Weights of a small GPT-style language model, trained from scratch on English Wikipedia.
Size: 12 layers, MLP 704 SwiGLU, 11M parameters.
Architecture: RMSNorm before each block, no biases in attention or MLP.
Training: a variant of Adam for these matrices, 215M tokens, 6559 steps.
MLP neurons of a small language model. Each row is named by its layer, matrix (gate and up: input weights) and neuron, and shows model dimensions 32-127. Each number is 500 + 50 x the weight over its row's rms, rounded and kept within 0 to 999. Numbers have three digits each. A neuron's up and down rows have the sign that makes its largest values positive.
A block is one neuron, or neurons of one layer that tend to fire together. After each block is what it responds to, as a language model described it from the Wikipedia text at the highest values.

L5.gate103:558418518411464515461528514519515511482512451529497511463554484519422528452550485514450491530423565502514415493582502478485499535549462518425481622492518503490467475494552492484574525519497532494558495623519555430504420452531462475475484532533549524448461508541443452514485563443504441571
L5.up103:486599480552494527551522485488489445513533514423515515494440520486509562455483593540599604514492569421530567417634509416515503559557472529484480520460559506456554587501494481544517484567475425584532566489454512467523561472470467659564414502514514435619510546545487456442488552484586628553
L5.gate147:486494519568467470506556525528470505594579457506465506482565498521483558399469520497529511501536534490450424434541409460521515578543552537490548611509504563481477593542433463553551477402406552535482563545559594531509519448465342568487507454499490450497488425547507541466456504440503508530
L5.up147:501526493471461465499583492481449400561521446540413445534600493543535508452489449484593538482567429496396471453544490490495488527590557464523541506499529486481521555555515567445500471502461520485491509543575470596477562492519488440538523402572542463451437529509517576475447528418537518456
L5.gate426:461593454573445528477446626527438475504444544512461476504491558434517505452452435500522537608532484500495433429551451456439504537508535427513450498470559531481587555529447462559414560417388515506540482471510602533592585476502363514471563512445449395574542465582484592402445571433506501472
L5.up426:532481476496463513447599520517566480484502531409567460468500473574525561507511512430473498478512623491514441542526556508528490548465555531502482459535513413517479543472487553551434496492543540476523514488509473470480480408534535476454547564459492456388545541579636492533543533479441480442
L5.gate452:498548448561516599518527516491461339542478455597490430439519536542494503416467478524541530599469452418418409462568471528496480503627514450506569505449542530537527461505469419509520463495474511491494529531477361471474465507536502482487579528431508455523468483550467504411408564547553527484
L5.up452:473446529394484542552487540490448481542446491525483467496508466487477471544461469526515501542465508505579441483510483516500435523406431537431452493494537459495592465489497459490405466484455604471491537515600410529469483484455444425530519586471494519483500366544495515489499564492580589563
Mid-word fragments

L3.gate669:499496471455482554504631541460450530451511521534518464568535544570478464383502529541582588502522536439450411505507457507467480551510534537539501531600496556554550536506521505510601547483514547445446514443586439446510492537457491415519533517440511473495541531543481523510498425523499504481
L3.up669:434528449350455466501658590432484437435486461421419476502532590557388483565512434557434465551400507408494500507479557526589524537469475441600470481449436477501467532536428426513557518466510461497459472437492469480494416548563433534466522538419516553468425483487512490472536432543369530497
Incomplete noun start

L3.gate397:406484523472481554536534552457514449538459484629596396490576528443540424433486456446543529478500593511522429495574474521476503502453518619484489506555490545498538497561507490574580432510551559493521485636542513626455427543447492530482570428426500515540493562655463532564533535460459402468
L3.up397:440483488478496555486445416363544590485545467473617501516434402424474440506429530536456543448473490488563532525522399514520527449520475515440530462625521570502504522507458493539507418518473502495535506463554434508541436491459513466558541535525456584618537494572560452520534378453496544463
Mid-word pieces in field labels

L5.gate62:420569547521574521519439543481483473480548520578544393489504541433570547496512462479473509525485437483454518468544395473451630401471428483464482504529538440469569434475531519573451508512439619516512391587545539599396488480518466563530466532493482501595467465530495528524525504448541497437
L5.up62:434497513563439525505522536443493577505532516464505466425476509459491484443477533521538519485493491504618545509436525527538515487565441425500423437497502488529474429566565504497395500535466509595530378436460510407456547471505499514536558579520488591544528581445438499584558504478559497456
L5.gate254:512498476447519514645511618473506491454581445531517516577491572489436495513514528467431501511463470500414509520559508473548531482485531609425462548474431464603534485503469517523468586526418576495511495578465432521493441532506454516509487605580552498555499468507515566514526495476449464480
L5.up254:453484498480518514564549494516400455504587564507572526433537590519542543536517512480414583489465486399514526539482538568497533487543558514434502503548544395511544493494501520609510482595479466436563399524571611530510503449566519459466518534503570463545446446491589516455580476485412506433
L5.gate255:459519482439481533565467492466421536492474510543513504454480495509547539496529552433484490441538517516441401555435490427467575496527513557482453407583447518511514403510509496564460503513510500473440513509534471582485485463521525463467492493518515429494514507516585427485599554425414466434
L5.up255:535479493465546406484507532554548419479415470549490571441501462633547528594569559412555517474516462500456473433467492508585481491465434538493534580465478465487515591538484470553536513624497456504463493461501518587479421476482530578410381591541596459485482538537473518457510540547524417552
L5.gate332:411455520494528581545630509451493449603580420470545517484470605532556548562587503424510604391412535581543575530459489527565464501518481531487457538514529489516482589581543510632595409526455475510574504501503516513477561451470497400547464527470506502466419583455471506575534585516415471545
L5.up332:443556519461496581617509489543460528488592529476542476437450531452538565512494520493463524419498582506482557465428498494571545472433433540560565414508538505533574456493579480578482436505409515532477473466564443523536461455516526570476442467471483466516484584593577574508474444474471525495
Infobox field colons

L8.gate45:625478487414479494511449606527619388519456427529411485534510493503405496483543527509487565485441552468510481459594450550532551525605425505460496544430464589539561463477406528526561507543531421548528526482516467490494476487509525490470465537521508558472419504440445451434525483489656523540
L8.up45:528500515555551481401526519581429499598473507424520521391473465535437527507429559550561425512500494447525416542409496475404367524456538496436518478572468424421499453477467520598535495569508501537447490429503505499373602526557576378504394451494468461422462578457423524435493563532532466582
L8.gate118:578485549403506583500527532458488533498436451484555472558474488494542514591541525454546541421390492554547474497440543529608529527437539500580451550570499415489449493471485525439496537523522506514532533510466467538538505456567511490559366552610435590495534478495510501514532353500531538394
L8.up118:453538461579453497452554538516446518468588542497614535575567511485449559426446499521487526514472408506543531512505489521528362579496472565526440494522472554478479457496544490505517447461460479453472516549512525513508483532468463477514548550473474495541479447429416495553607454513435429568
L8.gate238:423513509479580549463488473470507462539448458508467540476499552504544571493412539462372435469487503526426514601505453572559493473402531537477444560508535496575438456449543493519509558585547453440484464512529574505438509471590500552496504659459458531480479578485380474361533516462554409522
L8.up238:474449480537541516460436445494462500505485520470487399467558454468410559447516477505472436501523517454505434498479581365478530430489396497547429468445548488479453489445470454477462490452411580453444567582473534517573575460490529416525491458429494443475502558340468540549581594514463465501
L8.gate296:539458548508574491500478568517562472494472503532449504503574458629498516543408459475505511468451532505542519463527506647543562465514594518574448484496436482557487525488473593494548579561688472490486542567484478449419552521519630515500521535455519473435500469526504382466513523534561502498
L8.up296:455432508457564623541488524462499478537530452605434474619495476483496543526470463472490498496398560420513564457567470608509562476579555561516527537554446495495482543512468492491446511475491460493450561480495495524491471520531490522428538575547520573439470506472478422457477499550572559476
L8.gate327:525440503520485458570428518645525438557446500538475399470482487494473518552477473637465551475456596449523415571571452486532493440478442589500578520443489573544471520473494523442560526482503540425506583461478438465510538549542488451537589514451523538477464527440424502485560514462527421541
L8.up327:470434528461427443521464494537625581461543478524591603461478475497431531528522448494484476429461495470459526522526457485547375515437567566395490533463420523595430534465545610521568494584512381427506492488527485475474510498444543484517508506583500525378456479447418513516447492449528437529
L8.gate328:547480463545398533497439509486554490543484550414528531505460518453478535534543617610458526549454550467578459474562453495523409462493527462484619579504479432525457551478505577458464572443457624474487515485480494579542402507532472493478470471574544555528516567469467500514560557528458463551
L8.up328:577477489464470461460500552453470605432536567444499513559543401518469581468555535555541565504479447442581485517450485420558468549513483557558518531538457513572471444477501595386605426560553545494388579490475498504505410564509497436443401490474554522495410497440459455530484559422493482521
L8.gate341:481545516424543544397432535491479477452518443459489525506476494380603521507470486565453497564474475418525559565438493541485519544432476523581516662467534545526469546425507463439454604497523441479548591587489446490507486464546510496502396522506541531494495503480454589466486461491441436479
L8.up341:488494591499486509487608382491496465519469534460533552484393529516450515500545542567434447477374440483398452501460556563489551521448431438601552482368508490472469462492614534464479485501523548611537470460450515491479473495461504342456488502441462541472529482396467494514440411502426421472
L8.gate402:481442490481463471489583514478599555504525485498514503582505491520368560569499433482448544551490473432616512425568508458544448444547528460459429558482544522536501638482449557542550524537479490399534505579556491579502452508466516501496455544464504489450464539457522525452461429630484512495
L8.up402:577454512533451444485566498423460553496551544479417565571520475500563406548490471511523550490396439423463472545503536565488403457419405547560489548533477519513477435522445511473535464534512562499413552483540541473522479408488461537549482514493462598541505548435457537373508444446476513535
L8.gate409:533507504448486567428530488443507504415515445537516558484549491490591426542524450617462493547430515538546588515527478538546496598479539455521497560552448529432420550579506543477606516501622435541508387527498513528530504397562436495432554513485567519528470480597483467589588471520478432474
L8.up409:544507553475521598536496494471573473533502581528501494518468524519585507569505508524429493523473485433581465353477399553522554465567455492474621461450493464496481465389590560454516562465484437413511498551450513464505594478543482561472511483561470518434519566475480515496506628527446549540
L8.gate411:470587594495384522486499543481470495604533511586501462534441599416508467541541531540603492443442502520563500523557539569533413448557524531447519457563465556444407554455489546536491529468476448452504469491492416564532471544553428430485532447597469454522420467544518480445649576502465515511
L8.up411:476555481416495516537498488402539486512463464429501477550470495482451464533459443563525562455461494476490460529538576615574479499518519497604582501560464571414439473490511506623428488473459516564496451520494529592446530472473491437440528444566502374647430505543535438474487455484372469469
L8.gate449:542482508466527530497456535521552427492489494449424520481466594532531593467504635587506524485493551486479459612590506496581449446439523524460540455537481515503439629495456586560643540501480573509511587562502505504500490512558471591526497494496590557473479500427481472589590482503505502416
L8.up449:523467481439538496483447531413529466466604530443437480437600470431583453485480506491461509560619515543523513578510553453590519474473510472381557414515396463449455527540526495526417507462509536469472528503499525531454514509512459664525530489493571463489518604584441451508504426510491498488
L8.gate452:416558525545545528535551516450520538439490486593539436534461569392620490538516537572492547490390576492537456474518423491556529521531411537513534526513482493557454674519522532444516483442584450453564458511505453434504548463591507477563502592531536477474473500505463486528504575524408543555
L8.up452:491585539470463617498526557502487544511478524572462552582430491469599448495439488540512491435486411559583474473572577559502509459540492452466542556572485498537557557562525586522555557491607459478487496518453399457544499450577511438567506420545566534537485509479583505517504505403505441530
L8.gate512:530532525537483441520476503475530574477531535513436526512480483480452501573545477568531594522488480510573365415419408584516492463494424525348564496500427526518489442483472545498586479498511483433519456555531438527416503511551485496470464463616529553502472542437431471485527494498485533617
L8.up512:453477533428434461593381534492430517414540566527611544524569534520515472431496512486566472561522508483506551499525380427518476478525514513473441439493502538518606566562503507483529502454443547551550522534564509482511526479451540479508559510475575505556535540518501533525530582556472549661
L8.gate558:414618537459492455552450579461478466568496501573489501555488538556510513473502526485536495463492538482553455467380447575594509591553457532538489490607500579551514566469426482515541509402445474478525571617556489478423430507564497521426379433514503576531509457442466486498565485492498529528
L8.up558:505543557533438539533401534555380435508543424554458603554570429455554388485547453521482426564519565451489541429498619507426447584485553469523485561531390470505395507449433568434470605485526526482473514621517573509477491495477504478412527518388618539499530404483454545540557509498521484555
L8.gate628:565471516480544563477536425574555574493447448513474450594547442448492451559507418489468534547503530542510500580499462485525478435494436424555568444474426540456435559459486564526471512520594469465435502539444481560535583512451545506456363555501553563458556463463491458517410450408547396448
L8.up628:485509428462453540557607453538533512550442471393409399551557474604493499427459561452513504505484523493482530554515489549489514629530477452428412546558586439510492479509518563375427399459510323414454519448573471579472449492558459445392422488529446500461484523487592522498495527557452470435
L8.gate666:447477488490487493546392559561506453453444472511586477454432593453494435535562452521513530429489420553508378468495533402540508531502518568542442451548463561509437501478384518476466528500446522418479450537505463592430492517564478535454520548500487528541559523506501511471606402501542404535
L8.up666:533439396518520550464465559577527415493539545502455520480504511507612395514532501534425513486602442491464601512536540445551506576608390498545473377551452535529452468536479513482574507582462565513453465521459475543552511461488464553528486511520437436568471555491525478471516537405566548520
Verb inflection endings

L5.gate27:440552501477471551357526505495454556498522480507483464443401414514537573569458534417457437583398553501594520540473558537539491511496522508468476553585483503468512459586578525497519441520423440500534545463514517437441394460463399467478443484489495563421406432490427529553514497528651519540
L5.up27:579546589523502524555553478463500449433505469470455553631490514559519565512470470586532466517579388528508504551496431537412491467425488548525485492494537498524478530370469504436476539538504546445495486584436410452519584460579496549510407443491481516559524603446523557584566445476534486486
L5.gate66:433518489480454485476493602539505503540534427443431487544533519465536491472499522531434459509502472495612492492517499493387522493540529605577395518576441531540420511591506534499609600405434531575572554532481542515493574508548474484589487477506514490564543531528466531507593424564508417517
L5.up66:444502405520437508468459504482479566590522617528605395517509518588552541567572462527540464469565464488534519489444522531553456393447537469568426430475524509505390494467533510647552450471515489455542504549472480426454489449425448546535493563502579522501596480413544467504420505533470498447
L5.gate153:527448526541550565519483503500435489573523474478516442531465525431409467430486489533531520483512497515477486573529501478504525538564603524482488488522445591529460481588582555526431571486499521549481463509516397499504480494374399419492463493537417548481527526443555456511547390489597492509
L5.up153:542506453513614481441499585537481387518427478401418450579490518575430516464453493481460519469521516581461516523510492503519465468571494546616483564556548516524392589480446539484579642526523618512473485482445453539441476540493491478478460515586515522485540456467557489586518470604529492475
L5.gate572:500424506451546584522557592428508519425405408577428519494502518454569515574459508458544522477370506495493527515588495510567520472500427516454464540497469509549464550468449491481509522501484522489595550597499436510509445445530524460492467529530443585490524544572509508533610516463622496584
L5.up572:455490518498518454531503513491416594485413506547591472416535540507500511505629487533541556423442408548469523463467545496545516483401474598525439604480526438448469557461416450351451473507489483553557528515564485582478536486469492432591507557595514550476492550512503483506561509534526476512
Verb suffix completions

L3.gate560:543484499491488580544521586504464495470518528426449563522492407515494516517464480558406500477484525486541484539470528489444466548469526461471530491457399607524502492516497498548544490479471443482548569549432562516549440502461494476463540620488476539527550469383442468430506471366493581498
L3.up560:569508451582580501546461591422484550528516534420490502520430432522515552525528440548465523594364541500550469476441457455518491555458520495493507474494419568493429461496448532520599489539443477405543505552507539522511509446441478570479516601477457506500485433459455434480515572384551485533
Past-tense verb endings

L8.gate0:470491541465509583463527535485519467508520551542453434568560504469425524487598518558465505435511540560524498530384458512515493542520459564520492515570499517586497590527441574468528448425433582482481402533511524548523490598559521436485481510470592421561576471544406550590559534614487412502
L8.up0:566495357501466540523550446561549534509442531437510511481499462417450496522522491535475540499500520475525441431547495551524587530479432350589596438555461503521519597502450450451469441497402531474563475488425491508508564584479493482565436577521438578414538528551507577438462603440558503495
L8.gate78:490495494557478537495513391454576424523525495426621534445476569444441504554519520550603395458421472518538489483426492480558468530541482483512536438544455551595456502575479445492571516480560486430476530465507460587564396572477479432489537505445564555435476465534514449519494609619483587506
L8.up78:451476554527476481440547543551467503469525492540495481535480538511515528521448518432496504534526512381490398446527538461478458527477530473488431525512505576511532447463514521410539566537535574437409465594497350441472410470556473522474516487535540562541437461502556457543460604456538540417
L8.gate134:542566538479469535470481526470462530456536581600503514463510522477404426470551492423554530571426490529501567460510514501461547533538551523486552514588591565564524510564422486429575521428543451449473463543472460512426534551445481546534485540478459518452469571553573499521608528551466377474
L8.up134:546463435436497509550535555493450511516539577513566578539604452543473485465423589534543568473464517434463521445529405552481477503438475492589472455527498447505627531485409435542501475513523489612539423422470432495520517443558485494510492557518445428479461494516437524557608544490413488467
L8.gate173:469516474467454565560400605435475476531465486472530495481423541433556540527412601537557391534406542448438503469510517421526562494613447520477497501608454518509379545604467511440541424459537502532503482535542493549521445521518510525469463572493500478536465497556467553496405493480501556467
L8.up173:534531425409419514525550553453443506495419534449487502405536451604449485544559555339483431472477434550461489558527545395492491467515548572468401392520484520544430522487436505468557428504493556466429466509564512492512485606590495482452504463498568527480440491499568440517430574485509577562
L8.gate179:482551456482472590485497467529588458487509551621476451503431464520496534459534475495468525519555562504518514495531452553502535514541466443546584570431614590519457556560504596522480555504464473518606530493461440476481482539465495528523518451533500498476482478574503439579552613630484530520
L8.up179:460499547453486552456414509483488520548481565559665470443536520491503493558568449468485385544418539519589493488510495442499435509477487576500419488418514521518489512488536417477413510488486520452441563467516470463541508512481558560481505528537552592533457551517517511462614507459449534558
L8.gate245:451546443492510498497526461498473512579542530518575453414477593493482474448559586475583593499587513501496514427469466498481483522485513546392414520554519473505520435553451468480425520394491470516539408512468533489438487498485394562510469426501493443546505496535454564507472416477537425542
L8.up245:506569472526502565466518429466457603489601431507442475435470529572489530465440591465556574451483475515547489469493489584480590614496490548557453519456507431646482515456441536520386512442527468540499516519541487562591517489409491504454544509478500453466427469463547536480477551549556441435
L8.gate250:501439467476440480550527543482592461521467517497540469447446456576489529475460549566450512517448524424583519574542506527540506491590430417416533486521540495544462505489535583465409527523431575523598482542522451565564495556469558451443435568491448513520394497474493535495581452462536510510
L8.up250:486484527615507533572613544532453558549573543441632534423464557607435534498627538395576454489526458475439543538441471475462527515541536480402449473535548506536500495479415478595525580401513434585566509491486483480508486457399515462561465543457524446555434363451460491569560475421473589471
L8.gate335:390567491491456575454552497543491404609485530476542469486450550516514531494512568530546501505457558496505557478540510509496546482528445490467474452491469561521480551468445520504485592499442496514548525554545443540570572474528495519512451493531534582574532385441446469452392462456536555487
L8.up335:418563541453458526566534561498472544460497446428511553528536415450432471466499441547462471497536591521490446421487384442515516408454606421444524519518539448486477496585573534505490582494507546607651501485432536521510545582485470486531536482476547574507542512544448430514454559480420457413
L8.gate361:490505478551528557572556640490486541433453469412502439530434419473498515551511474489467512389469508601577479505420466552583504499460544530539448463558508549518490523508428541488473491486501572491449584508462425485424516499489489523444435554462579442568463422550499461549444423481509483383
L8.up361:502456562461579555440531520488519500493399511481465475539434499542544456491525489511418474563459428456555514510391564510524569461404437499501538489460422543540424509495492526529530495478501489524490535455507560554536424429454503451486525439553523413510495486500431551513524526611541445475
L8.gate378:512614431468518513472580552529557531546495419539514503433463507499533501443577517494541401450475472549484520468456418457476600573480583601478526505580528514452577543573470523411523491452436509491455536561547498504521478485503476541511493428477478485482471428499509559506486546510469479452
L8.up378:471521475465473462561548573519469500424517405425522477430524517477473543570446542554461574498624495584438529546520563502479530529485608460585466476563503484549499401569534509493480486523505489490542519592509473497552444509526589433449468553480480584383466553548405492499498527533551454546
L8.gate444:525554468533593464554521503491477497514487495455534458531454501471499532509507485588546519439466472576531471605431431348523414449572445422570495474518403566477645559525454504570421475531440486526512446444452551565513419518491485499508528514489517460479500516515466569537468427485483500450
L8.up444:541483442416535451523474535479523538506502530466471493471443556537489434545402432579450535459473453565514429479468457595450396464574516472508540545536428563530534410552427522424453480604556470466595546528541472508534470499518567471445449546440598466478402529527450404511424482496476542508
L8.gate470:517465446512475451526485479593540517457548549473524443444464475482364478365557500520543461536533432513416459551473538519490512465551561470479475532543521622488497510526481438493608520464383544520508500524536550453497441488512500542564527511467475553523594462473523412515543472445572488545
L8.up470:551547483527527425509508525568549511501485606411480488490484470520485436552590465507546499470541533508432490431493515512574571461426599513461507522555438499444507475515431451502575535541602597542525517456544470506542455559469514482484590454568574523457583425513466457470525554499398559489
L8.gate486:457528449461560589593525653415590509482548510404568542470441442502384472418529513517507537531533498589518507506406450490505474511437464478511467627625512531518559580453445471496571520569498550472518482535479429450542450466466529466519471511583583506555496475511547462493434514494502453525
L8.up486:542445453489555443481494558523487481580516553520562569405510457479495463450591508510473538598437589613474445479489484392471447550538513412500562557561452549554506516488459478425539546530483516545518564514582520566531453526503494483520534455431553517612343500493491470520497575584422513521
L8.gate655:464496568592537466504564525500535468496453540414514416486352461460485563436525538569556549439525544544473494475458497412401523448529514477503532455561410513510528489557557488546571449461414494531529496496456459466438417463573472537483424482507482558524404418408544574640508568505499555521
L8.up655:496475520561577460429505412564538535581494430564520496415371538498420397402496516533509612471558524456498530388434462495466490522430480544521429472480438543533534382515535450445514447561455470469518559546524487510499446467446526539483525486567520385535486431487470541484477526491530610413
L8.gate683:513516528465574516554515539462517584557439524521504567493447548557479464399486452445523431576476535471551478434386507511478452511439551485500528555535515459527441535559444504506459518491456505561540481562480476615461549534559508492373442478549525485489535457545538483593427419482440421487
L8.up683:481437550437401467520496492444459577571539558506400478486554446528444423459429472550486516500504523500446503504494528584556477402396472449412558432430462563573526539461531528492458544526509475564423533518496488595439529450470470401468476478466509500564448500557513432605531538550476445436
L8.gate701:412478522549523494473488493417557544483571496462569439596510563447482494435415454493478508410552492560482497474476463570535465547454567529588531537493616612446532487471433506429509462515416564507476533500462463566508419472539473523471463494469454492464391501471533501586482556637480498485
L8.up701:576545457567402577531526607600537493339407520496478486502535517424484521480601500546556510483592573408483460518461422432462519488450513508515486518507484554525542548482507479483473550419499544440518476520515539428471367481584522450613510608490498444516546493485487512426496575492421521423
Infobox field separators

L8.gate72:489475569495426534578426557548449516625459463512483444443511536493560525467584506511462568532507612534469473452578452578529566564595435512441452510474456478517384516569431464484499513496537501482518485448505481523557476489435397480535513572559553560495495467482485517536517451468456386523
L8.up72:574493444448428524430441522402517550519439541500502479666511463478466474523481600477508403505464555448449517471439506497547497544566456560516419498457487522481529548426500484516470501475465366425491473562517407470552334458472498430464526513557510501532587470620567536478498518464491470446
L8.gate80:504486532534507556496438619534470488489521477462532559493588496411407472453551485518514457423375496531565485415504476503495516445598504527530511539481475463482536469481495492411450493503472526539515579544509485538517560503611386452505495454442552547553493509441509540473508409369573483584
L8.up80:489529516523531475452525469546425593464464548525466555513471423531487550428444517484519573463478432449477463474490443468503402487439447528530455518508514519547443410519555578520518468541565347528555476478444515577513535436557468578495472471527538621516566533474487473555473528480524484522
L8.gate101:514565500450462524503526555518483482510470465489409551450426487438526568594542519562409506515540513583516456504545432541590619484643506607546478543476514552491587541499536537565527567510424545519509561625465462528520499533476484507524443568533592511508527442403424476502490442461528545525
L8.up101:470529507511515421467453495461426511501660517561518528558526481502484532510524497558572467523503486458518448430460512509443488467420478534467403401392390471552594479497392475475483468535557541452499529545483509458565568468577483548558528499403552384560501475410500437480560585501411473481
L8.gate180:467556616540447504531499499450473490503520520492468553476399440487478464503432589614521442491453579451469514457570442559623459482462518477443577502554582504525561573540539536516553474435510457625496411572454562493495481435440486577513537490568459429492454508515425496465424469473486460494
L8.up180:547497535398554480480525553405564536362432591529492504572542466560503525546492544531480458473559463541537603452523475477499434504522481503588504503505470477557472575487517543554551538584464539540427500600500484507500529486509501562349554556515606477545490490554465435428566428467481537459
L8.gate197:465413543429486525490454525450471509513443490518433494467549499531411388439438529508477508472449470534523500494392540521485503467574494529534560647605512495607470519512447499482557478452541507570450391507553535558486512584516543400510494545576489482509440443516499465503547605472443476510
L8.up197:516504471404435450531500483560484486510543481514460519541437475482503553515509432566593536404441515453464508506573495526523423522531469597497524544504434508459512531502426468475469497521502575505490489549476426540553480584496431528466550557505586555525544332492489476496512532455542434398
L8.gate265:514422543467491540487454574379460425390551432527533516469537505585492502568537545510517505522541539550508441556449472513573549424485451475444403519504558519528522514536575454436494632569489558444493408493476484496540419486509489603456538472522551521531531474555514511497508464471518595474
L8.up265:506429501480526533458364524456519527487450589547467612442560512495546558483573521562465452463460433469422452556532475491489507585541502510369477530543439543481508439436619550538621455544490536498482494547578533502454500471645540608382529563523485520505443480487590509485472504485486448408
L8.gate280:484551595523424535526574509460455585569464440522510507396576493454517590449564493469578485532504456430508422519441473470511472517434476551512503535535515477428524645510505522471565495437547509495573490537500462551445488496578441556436572556519571503401454463474539449464522486531487512456
L8.up280:555484441577429500491549570525545538511506553538514518544468445511483521486535546489397548486444527538464544560586426478506464431558487456486461499523510597507527596532537564468490602481486408536539469503507588550520632561494510538513522537438561575435544568494509507448650485500512492508
L8.gate469:537529515441472568523371553468377468503475460465404487483484525512392526443456500469543426412414531558471408526512543525535529477537537449518498580478497491488488552538453487560610513584514492462446516469467515477508453507545547444455495524485553522522569488467468479414475512487506513517
L8.up469:592459543490381493464557528439418615503449463504491502445539579474483428396563524430484554484537386504525546459434483413533443544535467475470477512521562535460497584480522451444569586448510448514425459547473502429462460512652566528464409474480555459506504460536479419580553499540620466453
L8.gate494:573470540422583488465558508488549421503490441507500500502438521423542521474574495473426533451359495477535493481444485508597502447511428437521556574563513515516526481484503516504547556485462461404593482551398448484531405480601472496442431536474537555497563449414489513533463542523556483525
L8.up494:426581533476504578472480568458473406562522478507487564524491511447598556463522455563451485515437571442464387483548503531517513441515514559432537518561486405525502429519456573491408513518529479475490419544422537561511488533555457502460588424545529507471539465529512544544517436549567516475
L8.gate510:595505482423574460465444556437398494536485512625482519473528544423511476456493433488424552467422440445646485388533383489525451448504447621507506578511492460518460534540421469449467423531485493449577484516454441613468476597531469567468551507446522509518474493462462479536451574473567518577
L8.up510:579507503415583443611506469516424553438532479391482565560522491529511507572547616525553398441474476516509487481463533487488401483558526584542551489505466460428567605563486487496509507497519467582504387461502498508544399550568464514393459460454460557411582476417402477524555403483486627614
L8.gate548:536493506521467501483487478484524543499551383572482539451485532475501559495537531422522505461458495536532478434550426471508457540467409491499534545467536453535561503475527491450467508499511526445403463520482469551431516459468396457518518442472563488517522449483534474460479498475557540472
L8.up548:484474474414520522494462482464476444471499494513555568503464408509402534573515442499502427441483456503480532497553511470507465499512526495501508521464470521482466501553431536559540483573511611432416536463482590528562559581458502587460427479530537471487461548465486542524527440531634582469
L8.gate570:533471421460507539423524472552582499459469388553478413435536609484445488579550443404422632471459522461541554538456484588511535567460457551459510478589481474495575485557457462589407440525582480437478536439507531508520406508559446439456427561492551536433525531457472443440484425488581451438
L8.up570:548422413552497509463467434551511535537539446572551386427520496462480478518549451514454559451570512520478465531430462447451513537500536504523527462549418433441549400501450467461434528518516464450510452406521527478431544437484441490462460537505542470462562572356589460435538514486535535445
L8.gate618:481470580454450517565431531439453508576457602599571431544491502447423455495492467532414501565572545553495409537586493456469576539592446508425482537526451424544484591542531509504459437484472507516566553490549388491422529418456461506633536480509483480529525512475516510410508475447524541550
L8.up618:477446540506395448489470623482420484541482584503545482578451511530552435416536538461499443563550432536423572389497409440429509498518448576462493618451360513607531558564479496436508480532463412469539365550447488476481453512498513556477500560505467470489514471487479488419464418561449533523
L8.gate641:558545439569453466523555491500426421563544468479529551463488549514462497559520530473459471507374559545484455500508481518503532535362484593455467609465511533540546487505488533477498420430536623466637521584447481456388551517510483519584427534516495548548466477470445519489382491444573487546
L8.up641:499486510437522411565529465618524496440545459483553543499562449557458516554453521493489417529532545428420483485513465462468513463522508490468562463474501436518506491611546598453459453515548556576544483516569520454550532511401525406522601531429470579597524472559437460429451530447550487559
L8.gate651:486510464449471549474528502388460534497523497489466410519492427502449548393532467583464425492428502472561464441501419545552525448564559486475432607454586464555475567504445511536452469517411497514489575570408447579469457534580440481426492537544511549441558459499574569447476464514496471538
L8.up651:506521507423514417450513515558479511457524599480377455521598524523416539467501537469460490410516563467486496493489510500501438568501412492428455533591503431482533573494446553537458562562573498512485503543560504495408441567555513547502466514550437511481535529520500524552546514477497520538
L8.gate661:497520406505439638520484524422517491530538497443484389475502470505477394522608440478499432499499555505465474484505471484474568519562497587489554545480476523592452582593506518436464456408459545449550430513525461446526512492511396538448493529521502479502577518471546589510461468535613481515
L8.up661:547439493486455393503401442548427538592589561572547387508595456456500487576557545493539433527522523659432438489449611416502493425495397575484407517420531515478478392434434475478488509492538551490477542480529575515505470509515539537512507466514488454606460471478537506546574452481471415520
Split-off initial letter